Part of a small language model's weights: tied embeddings.
MLP neurons of a small language model. Each row is named by its layer, matrix (gate and up: input weights) and neuron, and shows model dimensions 346-441. Each number is 50 + 12 x the weight over its row's rms, rounded and kept within 0 to 99. A neuron's up and down rows have the sign that makes its largest values positive.
A block is one neuron, or neurons of one layer that tend to fire together. Before each block is what it responds to, as a language model described it from the Wikipedia text at the highest values.

Responds to: Number-ending digits in stats. The last digit token of a number in tables, stat lists and dates, often before a pipe or a unit word, e.g. 12'9' yards, '17' appearances, '2' March.
L6.gate453:40 61 53 57 46 72 45 51 54 49 45 45 56 62 38 55 45 23 57 45 51 42 37 41 60 47 61 46 70 41 46 43 35 41 41 46 45 55 23 38 48 70 51 60 31 63 50 53 49 46 51 24 47 77 41 58 36 42 64 41 48 50 60 71 39 59 61 34 63 48 63 49 45 30 60 37 73 41 58 54 52 48 67 77 89 48 42 63 17 48 50 57 50 48 77 37
L6.up453:37 43 56 64 64 51 47 45 67 40 56 50 51 54 53 52 75 57 29 40 42 21 37 54 40 77 66 37 49 56 41 65 53 42 53 57 66 59 80 34 52 58 54 47 50 51 39 39 76 24 47 56 43 35 58 49 44 57 43 61 61 57 33 55 57 58 59 27 51 61 66 61 41 57 55 64 49 42 67 61 56 47 65 42 36 45 48 25 52 58 57 28 58 45 77 61

Responds to: Date slot before month. Day numbers, "on", or "(" right before a month name in dates, e.g. 12 March 2023, on 27 October; also numbers in wiki table cells.
L8.gate168:62 58 56 50 48 59 65 41 30 39 53 28 31 51 26 50 47 46 49 54 42 38 46 41 41 52 42 36 42 44 59 63 82 89 41 37 47 62 41 45 63 64 54 41 41 49 73 53 30 64 46 54 55 83 39 38 45 36 73 61 62 65 60 44 41 38 68 52 41 54 42 58 77 49 50 51 38 57 40 38 42 37 39 50 43 58 46 46 45 55 26 52 39 45 56 49
L8.up168:28 57 27 55 42 46 68 57 47 29 47 55 56 47 46 81 38 41 45 67 58 55 55 39 48 35 52 41 41 58 61 49 53 45 53 47 39 25 39 56 64 46 64 52 55 30 42 53 58 57 62 45 33 41 72 44 68 55 73 56 47 65 36 51 70 26 39 40 66 36 44 22 56 77 44 57 64 61 49 47 29 50 38 43 50 50 63 23 66 73 47 46 48 40 58 43
L8.gate316:25 59 36 53 64 57 49 51 42 52 59 55 36 56 48 43 31 70 45 46 36 26 58 41 48 45 42 42 53 65 62 53 26 54 62 46 60 51 54 34 53 44 56 49 31 65 41 46 50 37 47 48 71 46 32 72 63 46 43 50 40 51 49 46 12 76 61 33 49 39 54 36 41 36 52 56 57 58 54 57 57 38 75 36 42 65 49 58 33 46 43 32 33 44 40 39
L8.up316:53 43 49 56 59 51 58 46 88 44 35 31 50 58 64 46 33 63 51 55 65 52 41 77 49 50 52 57 54 35 53 44 31 49 53 69 60 39 53 41 56 65 44 42 72 53 70 52 39 59 43 41 53 63 44 24 44 53 51 41 32 29 29 55 65 42 26 45 64 48 33 53 30 57 61 44 46 32 52 53 59 51 52 44 62 34 28 45 38 42 53 28 48 70 61 64
L8.gate404:51 42 35 56 81 58 67 52 52 55 81 58 54 30 57 53 30 34 51 55 53 52 30 40 55 48 42 61 49 49 43 43 09 42 59 33 43 28 50 60 38 67 43 48 51 58 45 36 49 51 39 61 61 56 49 37 69 64 58 48 28 44 42 51 51 57 29 42 45 48 34 64 58 18 49 31 60 35 47 55 51 29 42 75 62 43 45 50 71 32 71 33 68 61 38 28
L8.up404:50 44 48 41 67 64 40 65 47 35 54 48 42 62 35 51 46 59 63 49 54 27 53 75 73 47 63 35 50 71 54 53 65 68 58 38 40 46 47 70 39 31 69 54 64 51 50 48 45 59 57 51 56 32 46 52 40 46 52 66 49 47 51 17 73 66 52 41 41 54 50 47 28 41 48 52 52 50 53 60 48 61 51 50 48 24 37 48 46 33 45 44 48 66 23 65
L8.gate509:35 74 52 51 44 76 48 58 54 53 45 49 55 46 33 69 50 34 56 72 42 29 38 41 41 43 42 50 28 42 71 57 39 49 45 48 56 59 56 64 52 50 45 60 35 40 64 51 39 65 21 67 59 59 42 55 44 64 42 71 28 59 46 62 38 53 41 52 62 36 46 57 54 66 37 30 44 44 54 53 65 57 46 42 56 63 42 56 50 48 55 51 69 36 63 46
L8.up509:49 57 55 52 52 69 60 57 47 47 40 43 59 53 36 47 49 49 58 59 58 36 49 43 38 59 60 49 74 45 57 42 32 30 47 43 66 38 43 74 63 49 47 74 42 74 65 46 47 60 21 31 59 48 40 37 70 32 61 29 45 54 42 49 32 52 33 55 46 48 68 46 41 51 46 46 61 20 52 62 52 52 69 68 48 51 33 48 46 66 39 36 54 39 53 36
L8.gate580:53 76 49 34 62 65 65 58 50 47 33 59 60 37 72 45 45 40 63 43 36 57 37 69 60 35 25 51 60 55 73 42 48 49 43 36 38 40 82 44 39 52 63 49 43 52 52 67 31 56 72 34 58 54 56 70 57 63 55 29 58 43 43 38 39 49 63 35 50 58 34 41 48 39 39 57 37 54 66 55 41 60 51 65 41 36 52 45 45 57 72 36 71 65 41 47
L8.up580:60 92 41 58 50 74 65 62 64 53 54 36 48 35 48 57 45 38 46 43 65 33 59 52 38 41 55 40 32 68 48 58 59 47 64 33 45 59 39 62 71 57 62 63 47 51 44 44 58 60 58 46 41 63 47 34 31 52 37 26 24 53 46 50 64 51 50 75 49 54 51 37 65 90 32 52 62 38 43 56 51 52 50 56 49 47 57 39 30 57 53 43 48 35 40 54
L8.gate842:46 52 57 56 58 41 54 48 66 29 46 56 66 33 28 55 48 38 75 46 39 46 48 56 66 67 52 60 32 64 54 51 37 49 50 37 46 49 63 43 59 63 52 60 33 46 54 23 54 65 65 52 60 59 37 39 57 69 51 58 54 60 52 39 52 51 39 51 34 53 53 52 36 73 41 46 57 52 60 41 70 43 47 51 51 59 60 37 54 21 24 43 50 60 23 31
L8.up842:62 46 55 43 71 45 64 39 31 45 44 62 39 74 68 59 47 49 44 56 42 48 61 77 65 41 71 68 52 56 73 41 49 66 42 42 66 53 24 52 33 54 31 41 40 51 64 51 35 43 54 36 41 64 39 39 41 36 46 48 46 41 49 68 73 43 39 45 69 32 50 52 45 48 38 34 52 58 52 51 41 32 40 43 28 60 59 52 21 40 44 43 45 67 69 45
L8.gate843:46 42 33 47 65 65 38 56 49 35 43 42 45 43 42 47 53 47 41 39 52 61 58 37 46 40 62 35 87 62 50 47 33 63 67 40 46 39 42 42 43 60 39 54 41 40 31 40 28 53 51 47 64 50 61 27 56 53 47 40 38 43 47 47 63 42 19 15 41 50 58 42 79 48 37 58 37 49 42 51 30 38 55 54 54 31 47 54 72 43 47 57 59 60 64 36
L8.up843:56 50 41 64 43 28 56 51 55 77 50 39 63 53 66 66 45 50 47 46 61 43 60 53 39 69 29 37 62 38 56 53 39 38 57 45 54 45 40 45 61 55 38 83 49 63 48 60 60 55 65 44 47 44 39 39 50 44 51 57 43 59 22 37 58 50 40 55 57 52 34 58 54 32 65 41 27 51 55 49 53 42 60 31 54 32 48 48 67 38 57 40 43 30 81 70
L8.gate1203:54 69 53 55 56 80 51 30 54 69 58 41 60 43 39 63 51 63 51 33 44 32 40 72 56 65 53 31 47 58 48 62 46 50 59 53 81 50 48 55 26 35 54 52 49 39 31 69 37 61 40 74 50 35 45 65 39 38 65 58 61 41 63 51 33 44 52 67 48 58 58 56 26 31 64 60 26 52 31 62 45 54 58 44 56 51 48 51 65 59 50 52 70 35 58 35
L8.up1203:55 37 75 76 69 64 52 47 55 57 45 41 29 41 50 48 50 57 55 56 53 67 60 39 47 56 38 45 45 59 46 57 40 48 54 43 42 56 48 69 56 48 55 53 43 54 55 42 42 65 48 57 53 54 50 38 43 47 65 49 40 55 46 36 36 64 37 59 72 39 56 66 47 53 53 42 45 49 47 59 52 29 56 50 45 35 47 82 56 61 60 60 42 41 53 44

Responds to: Number words and digits. Number tokens, mostly digits in table cells and word-initial pieces of number words (f-our-th, tw-o, f-iv-e), plus some word-initial pieces like ra in railways and rather.
L2.gate168:68 50 65 47 54 45 59 23 54 53 67 56 57 62 50 44 62 59 59 57 35 48 50 36 61 70 54 23 46 47 44 65 43 34 43 27 46 58 72 39 33 42 31 33 46 55 45 61 41 37 46 63 56 16 45 47 63 48 63 61 65 69 74 42 52 52 50 30 51 42 60 56 58 54 74 38 60 79 56 64 68 57 74 71 56 61 53 57 53 49 39 51 49 48 54 56
L2.up168:44 58 76 81 45 52 49 42 55 28 70 56 65 29 39 68 29 49 55 50 45 39 61 45 59 74 48 56 46 30 51 45 48 53 45 44 30 55 54 25 62 53 28 54 44 52 54 51 58 61 53 56 63 51 51 68 37 49 54 70 54 44 76 47 57 60 64 49 40 70 34 46 39 29 51 33 50 59 65 77 60 39 71 39 45 57 65 37 53 43 49 59 58 31 49 39
L2.gate463:52 46 46 67 40 53 41 53 49 33 42 46 38 64 49 33 67 42 61 41 47 51 36 53 44 50 62 46 52 77 66 35 34 56 38 44 48 44 38 50 60 20 46 74 52 56 40 58 52 51 65 44 47 71 34 54 55 48 94 61 54 50 37 41 63 69 51 42 62 37 59 42 44 48 39 46 32 55 48 54 54 40 48 50 38 76 59 59 49 41 57 71 43 40 50 46
L2.up463:47 49 52 56 55 51 53 41 57 64 41 33 26 56 51 50 51 36 46 41 60 49 60 50 80 46 46 48 51 62 39 55 56 75 57 55 45 64 52 47 45 56 35 57 35 60 62 42 54 41 55 40 74 49 57 39 73 49 67 60 57 35 41 53 48 50 58 55 75 42 60 25 36 45 42 57 32 55 51 39 75 53 38 42 51 57 31 48 71 25 73 43 49 63 53 54
L2.gate492:49 32 42 58 46 57 68 63 56 49 46 50 54 59 49 56 69 36 42 49 33 57 51 33 61 33 62 41 63 59 61 49 34 57 64 67 31 68 33 53 38 68 45 64 37 38 61 40 57 44 42 57 34 45 44 53 48 45 52 45 43 55 45 28 49 52 56 53 34 61 50 44 53 38 55 60 46 54 64 67 61 46 50 75 52 59 35 84 48 62 33 44 57 53 32 48
L2.up492:57 56 41 46 40 61 60 50 37 44 60 52 41 59 54 52 41 40 42 33 31 37 33 60 57 44 49 32 50 52 25 40 62 65 68 57 50 63 48 68 62 64 35 39 41 32 51 42 36 64 63 60 43 29 42 16 60 53 62 75 35 56 79 70 66 57 55 47 40 53 50 53 35 49 52 28 58 56 43 65 55 75 65 62 49 45 42 55 47 48 35 54 49 50 36 73
L2.gate727:45 50 41 41 43 56 53 43 55 49 49 73 43 69 34 32 67 61 74 39 59 48 68 21 41 40 38 57 39 37 62 54 48 69 39 57 25 54 54 63 61 63 38 42 26 46 51 31 65 36 26 55 33 53 63 49 27 63 54 59 51 38 73 47 30 24 56 55 54 49 50 28 57 40 51 53 70 56 75 38 47 40 79 43 49 63 38 48 53 72 54 67 58 45 42 54
L2.up727:36 43 27 63 52 44 44 61 69 72 65 44 40 43 67 43 41 49 79 66 58 55 34 44 51 37 28 35 36 52 39 64 47 32 56 44 75 63 35 77 35 54 49 48 47 43 30 52 43 37 59 56 53 50 39 33 39 51 59 45 32 46 51 58 70 58 60 54 56 44 46 47 61 60 54 36 68 43 57 48 42 64 42 58 47 54 60 42 54 42 39 44 67 62 49 46
L2.gate751:43 74 48 31 52 57 74 55 50 50 64 74 55 34 49 54 50 38 61 37 37 54 56 56 52 69 52 29 45 58 42 48 26 72 33 45 48 75 42 53 53 72 60 48 38 48 50 51 28 54 41 52 43 71 64 36 58 36 31 57 41 35 47 37 56 50 69 44 49 43 46 65 40 57 57 48 43 36 67 08 76 50 59 60 56 80 32 45 51 65 61 62 53 44 43 53
L2.up751:73 53 39 31 45 56 67 65 55 59 59 53 75 47 55 19 51 71 55 42 38 34 77 72 42 48 46 24 60 39 42 49 62 75 48 39 44 47 47 33 40 41 62 63 28 41 42 60 38 62 62 44 39 40 42 49 51 66 45 31 54 19 44 60 27 50 78 51 53 57 63 48 27 39 44 55 49 51 41 40 67 44 45 45 38 62 24 52 16 25 52 48 61 32 41 50
L2.gate890:62 35 66 39 42 39 39 33 33 59 55 50 54 70 54 54 59 51 71 46 50 69 50 52 58 43 42 43 49 55 45 37 59 56 45 37 45 48 40 33 42 46 42 51 45 47 29 51 59 27 47 34 45 31 44 43 71 39 69 49 44 31 61 50 82 64 55 28 64 51 36 59 38 69 65 28 41 50 35 66 70 59 50 35 72 45 50 40 53 37 49 28 53 53 36 67
L2.up890:64 43 49 78 44 58 49 57 45 42 67 54 37 47 47 41 51 57 58 42 59 49 50 46 30 71 44 65 70 67 57 40 60 80 44 57 65 52 59 33 47 60 31 39 50 44 66 67 43 46 29 62 52 05 59 52 34 52 50 59 26 63 47 69 42 60 41 40 45 52 48 21 47 56 55 38 52 38 40 63 50 36 39 49 45 47 60 24 37 42 53 68 53 34 35 54
L2.gate1042:46 51 46 38 62 42 58 63 63 36 84 50 72 37 56 55 62 37 58 50 26 62 55 52 56 43 53 39 47 64 29 54 39 57 33 40 49 52 31 68 61 70 72 59 64 69 55 69 57 55 63 39 44 47 49 55 48 50 49 57 32 56 65 75 54 44 41 49 42 62 57 52 53 57 44 49 49 55 58 62 65 54 42 52 67 48 27 64 74 54 53 60 73 38 42 59
L2.up1042:51 50 41 42 65 39 61 48 69 72 79 42 66 49 48 44 64 34 56 36 21 62 40 38 63 55 61 53 42 77 37 48 56 88 36 38 29 54 54 65 69 57 53 68 39 58 39 56 75 54 65 47 53 50 40 46 55 68 68 25 48 52 61 34 34 45 55 55 59 61 69 41 57 64 51 21 61 37 56 73 62 41 50 50 56 52 34 68 84 59 43 56 44 25 42 65
L2.gate1205:65 38 72 42 48 55 47 52 51 69 42 58 24 50 62 38 62 58 47 21 39 48 69 66 42 44 51 46 55 46 49 51 52 80 46 46 53 50 36 42 56 51 72 55 29 43 42 50 68 47 52 37 50 39 31 32 72 37 59 52 58 42 47 60 37 66 68 66 62 38 68 36 61 44 64 42 54 59 35 42 55 40 49 47 68 57 53 50 38 44 40 45 68 31 39 38
L2.up1205:50 58 64 38 51 31 51 44 62 66 53 46 55 30 64 55 57 45 71 40 32 52 28 30 57 46 61 63 49 42 45 52 37 63 44 39 55 59 46 54 37 63 36 61 41 64 43 25 60 67 60 59 25 45 57 39 68 60 56 41 53 44 48 51 36 48 45 22 60 54 48 56 55 43 34 60 40 51 52 40 68 47 56 64 59 73 36 49 35 39 54 48 50 45 72 29

Responds to: Word-internal vowel fragments. Short vowel-led word pieces right after a word's opening consonants, mostly "om" (r-om-ance, H-om-eland, T-om-my), also v-oc-als, H-on-ours, recr-u-ited.
L2.gate147:45 44 59 52 83 66 37 34 47 49 59 27 26 68 54 40 41 42 25 57 51 48 56 46 45 58 46 54 45 61 33 63 51 66 48 66 62 76 44 52 43 35 37 65 57 59 40 48 45 42 30 44 35 72 61 48 52 34 46 52 53 38 55 60 56 64 53 51 65 61 26 43 61 43 28 52 42 42 53 50 64 54 42 70 53 75 50 52 52 61 56 32 44 40 62 51
L2.up147:68 63 50 42 67 67 48 49 35 54 68 66 45 40 41 53 46 58 50 62 44 58 60 65 64 57 46 61 57 42 45 44 56 48 61 33 33 28 50 25 50 41 27 37 59 45 37 43 22 47 25 63 56 52 29 46 28 76 40 53 52 38 61 59 42 69 75 41 68 49 64 43 25 60 57 38 65 36 59 64 42 57 53 44 59 29 52 42 33 68 54 45 34 36 28 69
L2.gate223:41 39 45 53 53 38 40 44 58 45 47 63 63 44 47 36 41 53 60 55 33 26 66 34 33 46 60 42 61 40 52 49 54 47 40 54 33 33 56 45 65 55 47 66 52 19 23 47 56 60 33 60 44 72 49 47 41 70 60 63 44 35 50 53 36 38 64 30 47 66 44 46 42 68 50 51 53 63 67 49 36 46 50 39 42 39 64 56 46 52 64 44 22 71 47 50
L2.up223:39 55 57 46 64 67 44 28 50 68 54 32 43 62 79 53 35 35 57 68 35 52 55 52 72 57 56 52 39 53 48 45 56 48 31 55 63 65 70 26 33 51 58 56 62 43 67 36 27 64 58 51 47 72 48 41 56 33 44 45 41 37 57 46 55 41 61 57 61 43 43 47 46 50 49 53 67 44 48 54 56 51 67 42 41 55 92 52 45 38 62 49 52 40 46 56
L2.gate414:67 59 44 47 50 38 40 49 76 74 53 47 32 50 61 59 57 50 27 43 37 29 58 67 57 23 66 42 60 66 36 53 38 54 45 49 29 45 56 42 73 65 48 38 68 53 51 41 56 46 56 47 49 53 49 54 34 46 35 46 57 41 57 74 37 45 52 49 71 37 40 49 33 59 36 31 49 67 64 38 62 56 53 52 45 41 54 47 51 71 54 73 55 45 57 57
L2.up414:44 49 27 24 38 37 55 49 35 52 59 53 31 30 45 49 42 51 46 45 31 26 35 69 47 09 52 28 56 66 58 70 42 51 44 34 53 27 64 43 57 52 61 59 60 48 56 48 49 60 35 57 49 61 51 54 28 52 47 50 60 47 84 64 57 25 43 60 45 38 55 58 49 62 52 35 72 47 51 46 65 56 49 53 47 30 68 41 57 66 41 59 51 50 50 78
L2.gate429:59 61 43 31 37 53 60 36 42 62 23 54 55 64 61 59 60 42 71 52 37 52 81 63 62 37 48 72 52 55 44 41 33 49 56 54 54 57 47 56 69 61 40 63 40 46 73 55 66 38 38 72 46 42 60 45 46 44 38 70 56 44 55 36 61 44 64 27 43 36 44 52 49 34 65 54 56 23 50 37 60 32 69 37 45 47 54 29 42 35 48 41 64 29 39 55
L2.up429:69 50 70 63 49 50 33 39 32 33 58 49 43 46 65 56 49 62 49 71 43 45 63 52 51 46 50 52 52 56 35 39 43 51 38 56 38 85 40 59 56 44 44 63 51 55 53 50 54 31 41 57 60 59 54 44 36 45 39 64 45 52 38 20 35 46 65 55 61 31 31 42 55 56 56 54 49 45 53 30 61 35 70 46 33 61 43 47 37 53 51 58 68 64 74 64
L2.gate478:60 51 56 48 55 57 69 56 48 59 57 45 46 32 37 47 61 62 47 65 51 56 57 51 45 50 38 57 50 58 53 48 43 39 52 57 45 58 45 61 71 58 34 31 65 53 54 52 47 43 44 54 36 71 45 47 37 52 42 56 41 45 47 38 68 64 68 15 24 39 43 54 58 43 42 43 53 19 39 30 39 36 44 42 60 52 35 53 66 55 31 22 49 55 50 74
L2.up478:50 60 59 56 39 57 53 46 57 56 41 33 54 48 62 52 50 79 55 39 46 62 52 58 43 48 47 29 59 33 47 36 33 36 69 43 41 53 47 52 61 41 29 53 43 44 38 51 56 45 51 73 56 61 22 49 48 35 49 37 48 43 52 61 35 45 60 46 46 26 35 61 61 47 55 39 48 35 22 57 30 56 57 70 66 44 45 45 54 46 32 57 63 55 35 43
L2.gate979:31 36 45 54 49 40 32 66 48 49 27 47 36 44 56 65 61 46 44 37 54 41 47 78 40 48 55 44 48 46 50 48 50 73 54 66 54 47 35 72 33 59 43 72 31 54 41 48 64 80 58 39 47 55 66 37 51 63 29 67 35 46 72 36 35 60 32 61 61 41 46 44 41 76 54 36 45 34 68 58 35 59 41 64 74 49 42 58 64 42 52 50 63 50 53 37
L2.up979:60 57 59 40 73 50 28 36 73 47 54 57 52 28 49 71 47 46 38 49 52 47 56 46 61 50 54 42 71 52 52 68 39 49 48 59 58 57 63 56 68 57 52 55 46 52 58 62 58 56 42 77 54 37 55 57 57 53 60 67 35 67 78 59 50 50 44 45 51 29 65 58 57 39 62 50 28 60 75 51 53 43 61 57 28 28 68 22 47 50 36 45 33 52 54 32
L2.gate1080:82 57 70 47 59 49 45 39 54 65 75 27 45 58 47 57 53 43 67 62 63 65 28 39 67 37 55 52 72 62 51 44 27 60 23 56 63 52 33 42 52 46 52 52 63 51 46 40 61 45 44 63 36 82 82 41 58 52 45 67 17 52 57 40 65 71 76 46 58 61 42 59 57 27 52 34 59 47 31 54 56 64 56 38 62 46 70 47 48 59 55 53 58 64 43 39
L2.up1080:60 55 53 54 71 51 55 63 49 56 65 42 46 46 58 66 42 42 37 80 31 64 55 45 57 19 55 58 36 33 36 40 63 56 25 63 65 50 72 50 76 67 43 51 41 71 55 38 48 46 45 62 41 63 51 58 34 61 41 42 54 39 45 50 37 43 40 58 53 41 39 46 40 64 58 35 43 29 59 39 35 32 54 33 74 52 37 59 54 62 51 42 54 24 15 52
L2.gate1154:51 62 65 57 54 45 23 46 30 51 60 70 41 34 58 46 65 49 29 55 39 40 58 46 50 52 71 43 75 48 76 27 50 32 68 50 47 71 41 59 40 33 39 48 57 57 42 67 63 50 39 36 39 52 40 36 44 55 68 59 33 54 77 46 59 40 68 39 42 54 38 36 54 74 36 59 41 52 55 40 47 46 70 42 81 55 53 63 49 46 46 29 42 42 62 44
L2.up1154:69 40 39 53 37 51 56 49 54 42 59 56 46 41 42 54 52 51 70 40 74 52 33 73 35 28 61 53 48 50 61 38 53 39 37 71 40 46 47 42 85 52 58 40 51 61 41 39 42 60 61 42 46 49 39 59 45 69 29 40 45 44 58 43 37 59 63 48 56 67 61 42 36 54 32 41 49 33 59 53 49 90 51 53 49 33 39 43 50 30 49 47 48 70 41 46

Responds to: Mid-word stem fragments. Word-piece stems split from the start of a word, awaiting a suffix, such as F-our-teenth, r-om-ance, larg-est, G-am-es, clos-ed.
L6.gate421:46 57 38 42 67 30 39 39 52 49 62 59 45 55 49 47 41 58 45 58 58 64 55 46 65 59 44 53 63 72 42 48 43 75 52 58 55 69 69 53 48 43 54 51 52 33 45 67 50 47 61 52 62 56 55 61 40 35 55 35 50 49 79 51 34 38 42 53 43 44 75 54 75 44 58 42 41 33 57 63 50 47 47 46 47 54 30 57 63 43 63 51 48 48 34 59
L6.up421:64 55 43 65 38 45 25 63 46 51 46 48 52 55 43 43 46 29 50 48 40 49 62 51 65 48 76 44 33 49 32 51 71 30 46 60 51 40 61 49 56 33 67 26 73 59 46 54 58 38 47 65 59 25 58 51 36 61 60 55 51 40 59 75 48 65 33 53 21 50 62 48 34 74 48 23 42 40 49 33 33 40 50 34 48 41 56 43 67 50 32 50 42 66 47 38